MLP neurons of a small language model. Each row is named by its layer, matrix (up: input weights) and neuron, and shows model dimensions 288-479. Each number is 500 + 25 x the weight over its row's rms, rounded and kept within 0 to 999. Numbers have three digits each.
After each neuron's rows, "fires on" lists the tokens most often at its 100 highest values on Wikipedia text that the model never trained on. A number after a token or word is its count.

L2.up1264:481507497473483547472461524477505473479484487519472495498481509519522489497548493475484533514486535464490465494514444515512527505543524479490476546500473512478489505539504516482522507543482502502510513536486469487517513490502490501525531494486546485499449587468559498474510486533474499496489500496469521497477504504471563505500441481467508509520500512529501465473524495499556482532466490480518487500514529478487467484489490503498499507496529486494483527495506488482517555503504510541530514475470497493488486478544494491507476493504498512488495520544483463463508471524471474510
fires on: "\n" 31, " |" 25, "line" 4

L2.up85:479459492545481468495509503528505490492521499464444494484531477573508545529500502530495495528485482497508468485431525524499489523519463523537538497496543484489522532490528518503489473529519499492473530479504514524547536520497524508523502448489501513483503491515500471492492500516470516501497452480463520501541511514520567499557511498545508474496470502503484514496475494562530509553522490461512505533482530513536523490468487509495464514483530530479517481477502511490541490506501512528534553490481529514477501516501495511456476518486551482497461450474550535545500478510516508473
fires on: " of" 19, "gin" 7, "st" 7, "ing" 6, " began" 6, " begins" 5

L2.up2908:482469515510490472489479525510474528544528469525492499519512479521494519497527482540481481546494489493498464468489527470523536524491533492547508477511494460511498504462477506533474502519465500440437516528522525512539504534506481508484527445481535490513503466471521485481473526500562524459520489474462501503521458489521500514517496503470482483535507523488482471492517524493529475629490546510480477515492445470458506530475482512514476500474492469508477508499478497487555508516494465503495496552510490445529448522525535471438496504479548501453482507511517525487538492532511550535
fires on: "el" 19, "k" 13, "ly" 7, "ue" 4, "ic" 4, "ia" 4

L2.up423:487461456521525486510503505515468525510471489505508478490465479523496501533534532506507508485494497476490478487464508513484515518528464481488478499513517486523561506506453512496481461498480534522485512466536511519572519529523494497486497474505536489507511466520472477486518477495485506505492484487453537540468491518485502515542483493499497504481459498478492497516493503475497514480459493461463484468499515465514516485497456468569531528518455518514523473494527550476516459487475538488534468519500513555512491526463549498505531505567486499482537496522493540497491481510502478480
fires on: "-" 44, " and" 25, "pa" 7, "qui" 5

L2.up2972:514476475505495458577484473486504512499502486452494496497503494503486520477506494509495508533481509490513542490538494502473521527511468470503477494517550490511499502535499485496488473523481528476502475463520490518517479498465494530463507483500530494476407530511511539510475562474468476490504481494436523532471507499514478444470522494465539494505486421465506512435530447471494493515513489509514500478500505521500473502476521487527516523502494548499501492490482478495459520464478494498469473515491552499492493517527482488556478471494513457506520473502492510474529499473523478534
fires on: "\n" 45, "==" 10, " –" 5, "." 5, ":" 5

L2.up554:497508529518514519463514519489473494480494468514514428468512512539494506521540503522507488513504521508508479484482489505481490496493516514493516470519493495454508518486498508538485502538504529477486505455507477503450463500531487524463491511498499464487523506503499519523498501487484507555504513481530534513519496509437471498504485456467515500509500469501502497512526473510492479489465530470498476494491496483523504537524487440553508546519481521492499493459464512479492468504508525495500482488497498515501479489496485497463493525500494486479532527488519502479427524499512503497
fires on: "ul" 22, " United" 13, "us" 8, "d" 6, "z" 5

L2.up220:521471498485455504515503517486567473500547479525520471489562507476525493518538525523525500501508504480498476501498537489529488509518523489520520520512490484524477486476529517531506451500535507496470514509489477509529499522528528485511512542498497493506497491464507454536477510490520511514484498471476528460524518490512478513532492487482567498515450517508504470546520505526517503540463525528487534476527507500516547507521525484492449487508512514516508467491539472513497531514509508527491574507508525514506477526510479492465459481518471506553431514487507508520495462504525481520
fires on: "ing" 37, " it" 5, "pa" 4, "sa" 4

L2.up2580:429508485488476477477507453495512482482456525542479430535475493465534489510533498464447476481476526505532500535491497509470539514458535448477504510506522505501480519535528516479502523437451532517501529534476531474488556443478572509470470525498515506487482492480534486491518511503475490454520468483487526480513478538463494506505484466497540473489504545509505477445503517468486522499492505564461519499499517472538475497502486477500494543473477469486519504502502517482500494453502451503496454481489507504513503529492524498534518488534536491542525466518426485458509482495527496513
fires on: "\n" 100

L2.up2290:494511511513463515544532507491495534587478501495492477452478501486484530498506487490532487499491532525494525504503500479503533530485512485474480500474557483529513525491519497470506488511465476504494544496509458515497479459478515514500491488484495519536520501480542447474539494490520498479521515467458484514490508520505486522499493517518505518478501510481498485480515512486510495472519489532475496482475488512488542479481492499460548464484448507497450485572519498508463518481461526499511497489505525484485487526485553484515497498472523506528516472512543481500518502477487480552
fires on: ")" 86, "\"" 5, ")," 4

L2.up2845:482574498548517506453517492516511503513494544466485497492541475540490511493495502477495475489565510506485523468516533495515520452493460493523473536474496473501462490521513479517490476491503471521494509508554480511486532473440474490513490515471492504486560517446500519457534530514491433489559488547461477480465488488521479491476482464498482518504502470500515465477538508537495475541490498475501529494481494453480488489497494505485526471466450494510493497491548468535497512502559487488513503523482505474529477488469501485476507469470492539501525521470522473516460518484516507512
fires on: "," 96

L2.up1012:501511489552530539469552516446519497519472540518498480470536536513493493478516500480511499507527459458475458524488511487478485466505476516500459507471503490481535494543527495484531490484480487477510529492518494505535496500490479483534521506492528502516480469520456483502514476482522492462502582479485561510511493496471519470455540524512495437495482507497507505494522526504499468485506499467501503517531488524464530523479482531471520497536496519493538509524507466496534495503514494532535555491459517466468502507464554479510459456512496521509496470515480491445508469452519525539
fires on: " Ta" 22, "te" 16, "T" 12, " T" 10, "ter" 6, " Te" 6

L2.up245:502510497482464496491509516441493482484493499498478514519492501488470484530485520552508489459529538494559488488503548478490518509477482517490450539450498529520508515512510497514488528471559501515427494458513501481443470450511476450529489455446504508485505494481541506472522509524494481548469517457521471504518519566465510469485526502513507497517471534501520487512475505460501476523486500469468472495487484510504530526481516518464518500511510488523508490495480448486526474493483503529521480497483466486527530486509499500496518534489519514472524512512508518495495481511513520507
fires on: "'" 45, " for" 13, "el" 6, "hu" 4

L2.up1456:469513535465448480551462479503473479475485537505541550523509517511506542499459456455478471486522460483542491507515536509543515470474512532486506512492483495485503497508520509479471510557456464466506504560520483516500532514491496495520487486480494536486488479513506498502498507521535506465527535471512499479481441518497455508504477493485445494504465491491478501485530526511495515488501456505503532532527490503512442513473494538499507490545532461507514541481507499496522503522509539523526501543485513448488495449511506495497487528454478504491484526497528510506495486487495495470
fires on: "al" 14, " Mal" 12, "ä" 11, "it" 8, "age" 7

L2.up2054:504468478579499467481472466456506497512517458496496460519454461493499453532532495474449484419466434505534525555478495484530479507546494504466528463479528498475492513490488513506487518465484517509460467486522421448506544500502518503529488466532468500467496524483507471482491509539506494532500492493478480461481499461500518497472458515497492519485511497481465489477523479470465513519498436491522523499503506501530518509471497509509495481476504487538515539516493500518471493471479510549508496512513488527474478488521542484510492460484500494452504498544478518488459502507509506492
fires on: " of" 18, " for" 15, "ae" 13, "lic" 8, "al" 8, "iz" 7

L2.up2251:461495447484504489497510499472530522509562437488497489504483500502505491510516495493531514487519524480535534494498484462517457511479512512460498518468505525541499431483509503543512516520480484509495494542522517494474494485484506471480545513486532514491486488483536518478531503508463515455541523527476518486513476491515538475445474514476495539450508511518482501487487507472490565490542520482520519483492470489525490536510524478439487493484529495487537508489450505470482519501501501524475453467500496512508455480485506482454495505518478506491530491501487485488487514523524509523
fires on: " La" 16, "el" 15, "al" 15, " Del" 7, " du" 7, " la" 6

L2.up1318:503496534513470496488471470489493542467527469507508484497487467542478533482519481515493502505424446467506521468579509519500525461500527466467482455456510528491496525484488475536490458496498437490524487473512504478511437462506497520541486543516533496470480493520496497455494539520542496491479544534543509524491455524483487463516480525505508541506488515468518457518485478488508544507508537506456497483489445440488510456463506491482475471503463499460505436489513517497502523497485505505506465479525495491510516519509521437498454478514466503443504489474463489507503497535485548510
fires on: "on" 18, "." 18, "ach" 7, " Cris" 5, "hum" 5, "ke" 5

L2.up1430:483512503531493536543504466508548484553514471473534515429496473511444525533509500481498486497490502511551495508543540500473532490504534468530504486514484570490477525516520501512464534485487474510497513471529495446512509468521504487515472550494523493473511505482511471469514472456536490501505494520472508520520483532443478500534514493520506463503485515459512475472527530490494490462475495492464456481507476459478503488506493431492470466493525485546498502467561532551518513458497520494569482500526456504477505498489523493492498475509514501487509491467499514531508486501514492515
fires on: "," 37, "." 10, " although" 5, " though" 4, " as" 4, "on" 4

L2.up1298:442440515477518528515529496494477507522528491496514514526498464506498470489485504501487517511500465478531513512535515453475450483500481496477451462483533479462455492523496480505532522503414504505493546480469503484527489503436517473474539523490532470535481548565491475493541516522481517496486514544495541481489520536470495506497513522538475505508450498483499527482501536448497539481507474552479477536495480480486457533482491459480543515514488499454519511494515473479484461557547478490520502486505505427511487498458515462510519503474509523473523527539488463458526504487495486510
fires on: " de" 70, " De" 17, "De" 5, "6" 5

L2.up1415:508527549490486490503515494486486498482473501481501500452448484475488514483525527476495518525486462542501460546497513449478525508491540451533490518449479517525443494497528491501460487464462500489516444503490469525507497476516469484483471491511516524530545510495513493525471470501547457505508483452504515480512508507527488475509503465561494495488515496513472443520512518514476505481491523478482494508484470504476518454503525524455466497563493487510542538471468523535483461515529478496481500452473507511491500513528497505481496511475539484477450488502433506514519494467468483492
fires on: " Education" 20, "q" 10, " Sport" 7, " Science" 6, " X" 6, " Liberal" 5

L2.up434:491445533504490541481529521477481493449486513485459495514473497493494493439515488504476469481462505485515531499491535522499465547529530519447508489492528485545460525526518468527510473468478532519511479521457535492480523482479536514480546468484514462495513537465539495452499511505493487484490475493529508504498496552476505475515526476524490538495499512525498486496484528483534504510503555495488503503475489511548511471440477508492499506531530492554526548517527541454482535445536444486475483528525532507525510478512507504493492490493499516501527458504450520466475557490491472447
fires on: "\n" 46, "un" 7, "E" 5, "EST" 4

L2.up987:499555509491558493515469486504513517506505517492494511565495475469510525513516481528484500484497525528542514512505532480518505531496515509447518494481461516475546490491499552472498491523488523477534495503501534484522458488477521510491507494500479520532455497483503488447478521511498513519534534483521494498538550504511494518499519436504526527461554438526537463520490501499526500553526525488530512476494478513454511513492486469499549517537441506472466508475465479503504497463531526481503504504490459505530502467483484548482463499474494478522503489495482506517496502535520511513
fires on: " New" 35, " Cur" 12, "de" 10, "da" 6

L2.up664:502529501521480542461476516514498454520513503512526485538553493549485518508530509524476492518487503507516509474500491522468521497496467510518533513457520493514485489525509523485529491527474535443473554552478482468513497465533469540481473483488512504503513499505495471471553499474493516518511521512515526513518495504529497494487476482477477501531498492528505472531481488502516459516491510486497457508461483471507499506500542455520502522515475501458479474516511436525484493515576508498499495496500509470536488453487503474499499553484511494542478498510485512547502506480538456549
fires on: " New" 25, "de" 7, " Final" 7, " Royal" 5, "em" 5, " Original" 5

L2.up2656:495462484483518483501474459469457517495451470521488502491480484481488480505524514490518518484509477478517481492512473489524452528501523509492479538436473547486487492503453471484464498469465500522512474518527515534491518487503550484506489494490511510450473514504504524541491500523448505479466553516502475481484493490479448497474497527491514525479515510473497520542478504539475505471499452484472517515518541521524475496500472481500465519524528497474493517535521523549522523513538486517491476446498476480490511493495551468445503507538488465463484528521503511531534512483501524523
fires on: "'" 78, "’" 12, "(" 10

L2.up3023:507466492472514471490509477515458523512524514515490548507494517520504513529513494513484508463498498505508526485503483528472474491513546478413476495483462579473461492462482496565505490538489507494493486499489519520510516467518487522534535495492505500475482499478556551536457482479481533478474476495490504484498472519476477489514508490509488506559522487480498480501499524519462532503483481499498537541492484475502499512514510482470517493490519523496482510511518494481497510520468525526439463491487492466444544476521508458485453480479511511488469489547473490496483484501506538479
fires on: "'" 29, "---|---|---|---|" 19, ":" 16, "°" 12, " −" 9, "5" 4

L2.up2336:511496500519506491513505527446550517461493492460493541513495484524485419481504513489530469465537533483558499504502497501501529457516510457509556475512505544520499483491504462487500537484467486509525464495525485483476492505527510533506505497496482491471537495450534496488539529558540487534503477517498498496470492455495473552525517499482489495514548484489480502519565545505515495464553495474517530491499508508498503496530479470512520450484506538532509519508496573490504496486489484515506571497496441510500532531493521508534493531506517488521480491498461545483515463465514487500
fires on: " of" 46, " in" 11, " de" 8, "," 6, "ad" 4

L2.up2208:458524514531564497489469489519473500477508504534535481494512497454493488525451504500510486446543484491529530513497454518482512504513462463497490542483525564532497546512444511475503458539468486486491508500534524563513540503517518504465508501460527544444514520515513559481502531494504463476491508496513494539513454533509479485510498525440487502499475497505500548501461466530480463486480504481524516501499498528502493507486461530507544485497476529477456520532516522504501486550460561525533485491523498494474504503501520474511499535504535507539471545542510476476535510482488517542
fires on: " Col" 21, " Dev" 13, " Civil" 6, "Col" 5, "avi" 5, "col" 4

L2.up2905:485523457498496440528487498503470490480484456468490518524502488489506556469449488504483514508486530508533516519528509533490500557509462474424509487520511496476515482504502475514465503487485514493448485476526511472495472546530503455519540508503490565523494484512498553513491498500544495494506497544512504489498446529501457536456524529559505505475512520460521524466540468532509491504517506499482528487509537484551536535514532515503493488473449509483536485517495520510484509457564493458462527492470513513497511510540463494522492521496513509502473511474472492527502496441489528477
fires on: "\n" 75, " U" 15, "°" 6, "." 4

L2.up308:543499460491472474522554529522469540482534490435472484534445512496459505527511476493485484511506446471529522535452465504510552521483526528467550479506509495480502505504524520492464482481522458487506519524491531511533524475517469520516472496527518501487485464514520514424529515505556458503483530549523475516527492504480491539503467487477511469502467485451526486533503462492484468516489480513476498510507519499491492507483481495489487496508509437507513527484498514485474497479500508507490536447506487479515485534502517498475524471457491529429533510465525477514458530484479545518
fires on: " of" 20, " My" 9, " Best" 8, " Pi" 8, "What" 6

L2.up2828:513463494520475490530495491550493456498493512507483502488491470534475504512521507485511509510485539475502489504484490496475469515479482509442485504497502550497510515476546525520472488496493480487523478536476511460526503523540510498506555455478540511536518480502532532491496487491506501512541506470476517491545473487475489515533510481502528496528486534449530448533486499472531526503465482547526532502513474503505538543520541514474500491532504494489526530483512502477485529496508508483503505508493543507533496508472522500490503451502493464462523452508451530502514488484491484519
fires on: "-" 50, "~" 6, " mi" 5, " arrived" 5, " travel" 4, "0" 4

L2.up2114:543475513530510503494501507468500510498461530537513525521469445471512482518473487505521471543494522504508475502501510520517492486490500540464492464521503506485477523506504543503512528482486491477508450494485498477484479504561464500488501490500485489492496483496514511496512511505467503500485498522524523547509519524515494481501518482482535474472510535501494466511459463505559540521476499491500532501500559491553475516512490488518500489497522464543530512477502503475480483482477450485509487530512488512492517451442479532467523491514499431518542511512501525473455522480501461500
fires on: "wi" 15, " Mi" 14, "mi" 8, "i" 8, " mi" 8, "ki" 6

L2.up344:527501488472468497450489461439494501523474498486520514483488450530485512514526480510491501487498491523494492458532457489518524507512506500554503509483464489499528504519527536501538508508499518516526497537481467452548499509490476497506481515484526502522483500500486494519520510535482492466472448508492483505452470501492503485493532504473478534475519501524480518495558525507542506466503510514487500507450499503515506505509496517496471514510525481515474520438515495545474490554475481512541501506521473514471497515516517504498530441537492463540521533496466496514478505504508476471
fires on: "==" 36, " ==" 21, " ===" 20, "===" 13, "." 7

L2.up550:448482542533499474497493513531573455541515465490529493505506463518518515503485484482502568536516482472524506488488491563513498517511513514506497456527479513522497502518502524492478509502470460537482484459490478489485522472488519505496557536475523474545522476507509478548515490500496473543470539492512525532513529537470495479543490528498508500520475516488537516489499530499526519508504501510509507486508487482506502559506457465551508515486499516510476603474472510468458502483524470545532545486481485485501486504485501546463458522516473531519560476495500485515517457493504509480
fires on: "ul" 25, "f" 15, " di" 12, " Al" 10

L2.up2938:548484500501540529484495511495461492512473494512498504492512459528498550484523517562532482465489500495516497491495481513511546514478516485499482463480497487508513500524475510523489496514550505524487480511476524477434475489518500500478495570483503488453493456500503493500515460468552517525456541523477442532488520527471488511492503446490496520466510531492472459519504487518511490495447491516483521495482510537518482452497536488464504505511504521520483501434503491514502515497488512496512495517486493502452494499472490524540511452523509460479487493488533472520499507503497531504
fires on: "-" 21, " mi" 11, " part" 9, "mi" 7, " end" 7, "mb" 4

L2.up1034:517506500546518480538445503546470486480478490511506470507518506499468530533506532503450491477477525478496481533487509537493520512488494480512515485478431511509496513502478551486503492496493507523495515553498538500493520474538483524501516525517485500495457497492491532531487533530528514466503546485503506488505466535524491554521483507480513495479503472465480487503492504535475454501492471465506506496530513504524495538581459469569501492509524524491552465484488455531535470481507514517489507497523508469484494519472535506501450544514481491525476490519473476501476499445470544525
fires on: " historical" 13, "ic" 12, "ological" 11, " medical" 9, " civil" 6, " administrative" 4

L2.up1961:474481486484451500487485490517479506472516507483497492492479493490480487520512497501521432514514481491501511471508486516524490529511476523483538525466518484515511512442529480488539485519510499544475479462486512488516552500511494534513458494513492512525479511493480509494506483495499484514496516519562503517502498511494516496528506468502526468486497505537491567497494517494538519572506526465473502496522473512490485496485492503475546474534530538483529538462521506458496549484466522478485464481473449445505480461516532470530515467495536544523497512531518491493508527512492530522
fires on: "ro" 19, "ru" 9, "gro" 7, " Gro" 6, " Member" 6, " Rob" 5

L2.up2506:522506471512500485501463501501519464545487522531512487534505475502519492528520512481503457503479473538501504535484522521511550507503496503463468462491572493541479510526492493510506532506548475487493500470545486497559486485513517480502481514472515473488504511517492492532519557546471489509487555476475497540470504491495496512478475506494537542481531496485441496477504440497446503488478446538511551462472504516497493482504492497453481512483458480500475470478477458536493477539502500526529546494460512512489520521533496556456488519534459508465500468498461507453510514490542534481
fires on: " of" 52, " for" 14, "-" 13, "d" 7

L2.up233:485474468499490489464494498475551446502435473428480514517527515526544536499561499467511535510527478515512507548570496496479497513506494477486459485486502495509483488493501471463506483513468498502520469516539505499490529513501492499506507523505470500486487514495500487466504537533483483505511496519552546479486470518497486506511480523491515537446545490508492526513510456518477523517512507482502555507522516493432520513524516510477501480506513494492512526521574469491539524487534515526522494480482511470492507495525500449464496525541460529472499499515490489495465456490543521483
fires on: "3" 17, " " 17, "5" 14, "." 14, "2" 10, "," 6

L2.up1159:472490474514500483515473506486499517536482485484470526488463510485472497513499422508505477543477488517494527506501500524515485502520485490501478467516530474481492449480504482508458543471524508485473525520517493489483487513470481514495512514517497457456429547457514520493506510515446474514530512513498508546489505549482485512493544491494497499462446482466495504497523496469523487534531502525522520451456476499482520461507482484487494504414543533489486493539507488535463518479484483463509492509486495466506513489466525518493474500504497497486443531511467506501520493497468540515
fires on: "y" 23, "ic" 14, " Length" 6, "=" 5, " any" 5

L2.up2510:507515484515488508560523553510495512464506521495528531425487504484501478488492488471514480484531545501527486467543487468495519515506522512511484468475515475507507505478508452509517443475504519507505497464473461540506497534486485492507486542484468461546478533473480513453502488517514519522545488472493507444484493513481503543519504478504446485523492548489535486535516508482486532480464491492451497508468478509503460461498488516512520500547513532520521558529524524488503513487506474529491516472499505502505492481499518521485537498521468498503496533520459492531497472489532527503
fires on: " of" 39, "d" 17, "ing" 12, "er" 5, "lic" 4, "," 4

L2.up702:432528495448494524521518466482502490528532484488547478518520484513480513517487516498539505482477539456513515504509500522494496538531495460474477543496510489476479492501546531487487496504434456457495528498504461450548514524495552461464518516522536507551521465487474472486517525524483473511523503489451512485467483514523542519516504529514523502447495507530543490466524529503518493471480535505539489469450501481512507514505489545482489452483510531457507479530505532494495495443513455530506557505544518483444522518478491532499487479498506439493444469460485501517494493440491471522
fires on: " de" 50, " di" 14, " Di" 8, "\"" 6, " Fu" 4

L2.up2348:446506551510490529517444535505496512487509539496475493508499495537517451506500525499486450545531492480489501460496470525517498469465492471519486479477481513530481514538501501550428480479515515537525517520506517515514528462512539508514490526507474523444506526474514517474479521528503516497484477500516482506468453501482511482472526509532506512493486504468525508534506556463477540505498467470480472450493522478517516496494461528506474515513490468504502515475511524520514475517542494491495464463516496479514474510530512487490525461477503539534482488505502512529514482513455548520
fires on: ":" 38, "'" 12, "-" 8, " –" 5

L2.up154:467508512502461524465507503573508482464502552498464479547482495510534488495513470479510455495469489497499493528482516477479465544487495538531563482492488507539524479519488509519501528511497528468481549532504493493475461517558468523524519496512550523546478510457522472472514502530473485494511460498486513519501473541505498489497548500454506512524512476495489501506523530516478491490491507458507514524490538480482516483473512483473472551512491497535516476475508522556519482512506538487523491501523485488515496492505500490529468535553501468497500454519498512527458466528506494470
fires on: "\n" 36, "y" 8, "on" 7, "u" 5, "res" 4

L2.up2892:486504515530459500494447549513557523461473488523503488528523490492484461511542483513465513466495472493516506499526526474498525512522487520508482462533488510462506497478495518546490475493520479522490505498507510459509517494460488470448477485475494515507529532524461478491473487495482495500515505556536492506500501496500487477503496497496508488484506506482509497538482508472480491514463525508507448518509499487511508469494480482437455487480575479510520545441465526495473497524475466514462501526473500519534488525521477474495501486434508500467472489457563541515458518485485520423
fires on: "-" 23, "j" 11, "v" 9, " language" 6, "br" 4

L2.up983:500485531478480490482496520504537512523502490491525493481475497496531488472453454544513533497444534456460480468473471520510509471504497508516500505489502462518505528474504529501490504496551505497513499511528499491468518501525543513492519520569540501535472463490499462498458472492515483514504505528476494515478503510519496503500536517510499507537527513523494539475432497487509520474522461475471542492540477505485488485507535469494499505488537471540541514484488501454483530502495498471500537498533530463515514482452506503470552501530460486523573497510477524505451477513474481504
fires on: " K" 23, " Ke" 16, "mm" 10, "um" 7, "on" 5

L2.up2695:517495507527533490480504533513525462544491534510477545481491536524535493505489500481511454528546491484511543510481494517480499485490509549473519490518533530538457496503534566521496473522521481494540532480477533496544540492501486425509514469476484464460497478498509490526498479504475481473492533508465533516508461525512485479545478492509445498512496504478478480498482532474511545491489495508486525527531521477530502473475494484477493490466501516477519504484498516465500545523538464501475498486488474481494442543486526525508511491494521510507498425472523495519524519517504496491
fires on: " of" 53, "ing" 15, "ation" 6, " to" 4

L2.up889:510496532479497560511509511515467512451496503501462495471489525509498549506531495540494466502508496510454512475540506502532515511512490514492476490477508546493522517494533485504510463543525553540487496487483525464496506492492466527494510497494438503535516481506462528482487471532530478522496517454535486506530500487505513503495500499560510479470506472505482482510518499506492479471508509483486532497498490532520487495531527458491452484493528530459497520506515485469515519493486532497488463497516473463461502486520491500503519488561443524537526487510498495491473487492491535492
fires on: "ur" 25, " Russian" 9, " Ni" 7, " R" 7, " Ur" 6

L2.up1634:487475479525512482498494477503536504551490522458513517530534520543513520488483482518507533512485516506471487483495468506494491532523455486475449510496527535483488534491499439485526492496522471465497532487516516535462452484490518486481490534478508522499442487482529508501497504506474477459464530523507452530532507499518458499505516500512523544483493450509510467460520477485493433535500513490404506486528522501491529502468530437477487461484450515487489467493513452509503512465537505485457469474518515447521510577506503457493531480506519523504484473451510530499503525534497543509
fires on: "," 29, " album" 23, " Su" 18, " year" 6

L2.up2066:502491502468528503493479508509510494479493478486505491532505508499520555513483489548511477523500514456523486515556523495480518505465529521518529495531505519515519544537504490493550457522521507497495524483486498538518496507462521492466520538514509527520479483487549517500528499516491488509489519509487473498527532487480507496475503503513517481553500529500486454485491524460524462530519449500493510498514497499550500481473463522448544529486479494467471534565559497517468521501487508463506500535470530504515487527501525464440465474458519469505476551493505470491486511482527471495
fires on: " two" 20, " end" 9, " met" 7, " Mon" 7, " little" 5, "Two" 4

L2.up863:495487492513515449484512504516520481527504494480469532447491517498486522532535511543509490517521523541477488501511490505524469478430499479553493447486501508530475464487531508504477464482516505484488513495555476498526475476471443456481456495490484501517482486483484503507501519515516489476534529495512500481458476467513472517486519467512452476479525510528475494458499514483510455488500525480503476491531512420485524481500498525514492469474503516466508511543487497495523482473489533513530479486530500457480486549531527485473530480452505531501496517451513499510479476534549521492
fires on: "," 62, "s" 6, "4" 6, "5" 5, "2" 4

L2.up1717:511465427476525489486489510490543553525462491513515496481509511540533508523487516467544528497528512507499531493548492522523467491490522483491534461476497495485503487519527477510481481530492507498448477494534566480515508520506491523478489498481520499460474507491473480519506516537520510507480510500529486500471510520480527479495500511482517509536497489461502502467548485539512530501499470493526514489533486461519489565516502510452508494509508482478478505521514529530462540484466465518485476518504486508484511504499480510519522466571504545487528495456506505481426494512499472474
fires on: "." 75, "1" 10, "2" 6, "0" 4

L2.up3024:491477466524508527535492481504533523507504535508530522506498484471479505539506514506520454501491524519498517510479524488529515508524518511542458498458504501499512404472497513506465543464498507512423440548458515494505486518537526484512493533500508461484484552505470482521451498486501566504549542433547514554458486511484498506470533485483542485527503451506519442508498534470502470490475484526495512482431480497489532489510509492498517524482496527528487504463508508499511500467506495449503529524527511464492547483507500520485524468520515514508479496510545474487463517503470460505
fires on: ":" 37, "y" 7, "or" 5, "=" 4, " average" 4

L2.up2862:494507518504523524505513472524523496487530524492471506525495465544468532498510505518543505509463477513544475485517484478508518510482487534499521500512502459513508518466519509518467502512492463518520484522522450457530474491467532479532579500485501517543541496503492452499523528534469452470507461519507508464531536526486485555502463482501507508526548488517479459506509492516497505547502489508492503446502485523498524526492523519539511504519486475497473513552526497473516517501470487510461480493436517495491493509552503511529512476511509444501544529510528529505514475494537488497
fires on: " St" 45, "St" 12, " Ta" 10, "st" 8, " Sta" 5

L2.up1292:493459526490484500492535488476505545504472518471523534509541459490490469481508449498529527529461468484547538505489510530465488547511515486511472514494440523511484479454502500516506506500493485492474492534471556494509489525508479492442533498526516466465495496491513507517497488501490493483481482472475522486487497451511490531488511456458544471518453545516505497496462481495501453501461504535501526501541476528540583492514518535504553523477521502503486480496492487443496499450501441513462511484494570505487504492479505461483503474470489487492502456546513518499514542498498528495
fires on: " was" 21, "0" 18, "-" 10, " has" 9, " is" 8, " had" 8

L2.up2148:479449496471483487519573531492484465489505466564458494539543450477518502492510486475517499522510471490520472493501521476516540494447495515481488537503499478517457458488460512513501485497513456530468505503541501523508475505474504497502536494470507520519484522527463521495523497514439487505487498482496494497488541538501532532511530470533499529504507476555544502452523529467481471475545492493538501487486484496531490504495489506497543537501456476528516507543492515494499482552515494470503527523487502485481522504494507488490493504479451495500524477529533523493500495446500482477
fires on: " St" 21, "St" 11, "A" 10, " Ha" 9, "W" 7

L2.up3053:531508502491489469501501470493505490492462513482470470512490468519508550499491513519491527512550463530523504466508509489498472433500474496504555497497487478492480473518521485497480438504506528479473494490505475534474498511484529504435530498503498474491511507495521455499482513572499469526495555520489505500548502455472470495495514542491517494490497511538480528490501481522464500489556586460459520527518538534508516508498486509515492490488443507535483488493519545536471512504473516508464521504500553493492502464512529489475492545527501496478457526487503460452441526485494490503
fires on: "4" 41, "ul" 26, "d" 6, "z" 5, "cu" 4

L2.up400:488514465453471478518516547503505480479440518503476526454501487530490513472511508499499544485499498474494515492514573457497500496488522546508492539486521496524495514501569532453544464490493481493486478530493495474530534491514474457495478498510534495478488510433478475441519530498477454505471490503493490456504484490538522470458492528502484496474550509466461441471495526535534496482471502563467508490506506501491532456524509530479522507467517528510492515504498468458529472479502440540529445486500476541479547540505487532492561410503486502498490545485494507534500508481510456511
fires on: "==" 65, " ===" 14, " ==" 10, "===" 7

L2.up1775:445504502511524504552486492561524511470514500512490490529511494495496442488516483468511504473518471469519488488541518509512509515481504497439504459527486490447518523519449464430477474493495470513498529492502501502477517516481509484475494498504473457512498530525483489512486523493501457450493452518505471540481530535472498495501489508524451481511522491512526560512467527458531503507513477535548497509477499496466515543490487515520494501462498552475494514478492480439504481534542455536544474468510477487454489478477539502488511531530522502465486480496518465542487534512481497493
fires on: " De" 26, " de" 13, " New" 9, " Black" 5, " Angeles" 5, "lo" 4

L2.up1032:549519515533503485517496502499480482522502510478527485496521484517538487527510492494471519515469490490512505514514505499492470521486499459481515509476503483539529527480489476503484457518469507462505516527529481494509520494463476491553511521457492509512486541501540509492484512486506522453465504518469506530484507470522520502520511463473525504516519545491515472526513454519512491478522516518497525501519504494514506482534487491491513514510554520537480534492468542477482476525503500501469501510468545518533483564481472464475522494480462502495439432483518504486441534499498499475
fires on: "0" 24, "-" 20, "." 7, "on" 6

L2.up567:467540500475520492576527526485494518495489506540479508473498505488472455517493533500493520457530503502491440478482509483497483516544491517514487508466505500583481450452508492432475483522467514526508513484530512539503476497446506509464510459491500484560493503500497515540474460486502505475522518486475510501486423503464513511482476517500494464479503524489526513488462455468480519538474495473504505487463506524530545516514492501524487500498560518484487537528506520447529507496460507495517516496536511469494475479512525550510493459498537502498473482546520507506550485470530550531
fires on: " Col" 22, "or" 14, "Col" 5, "and" 5, "ang" 5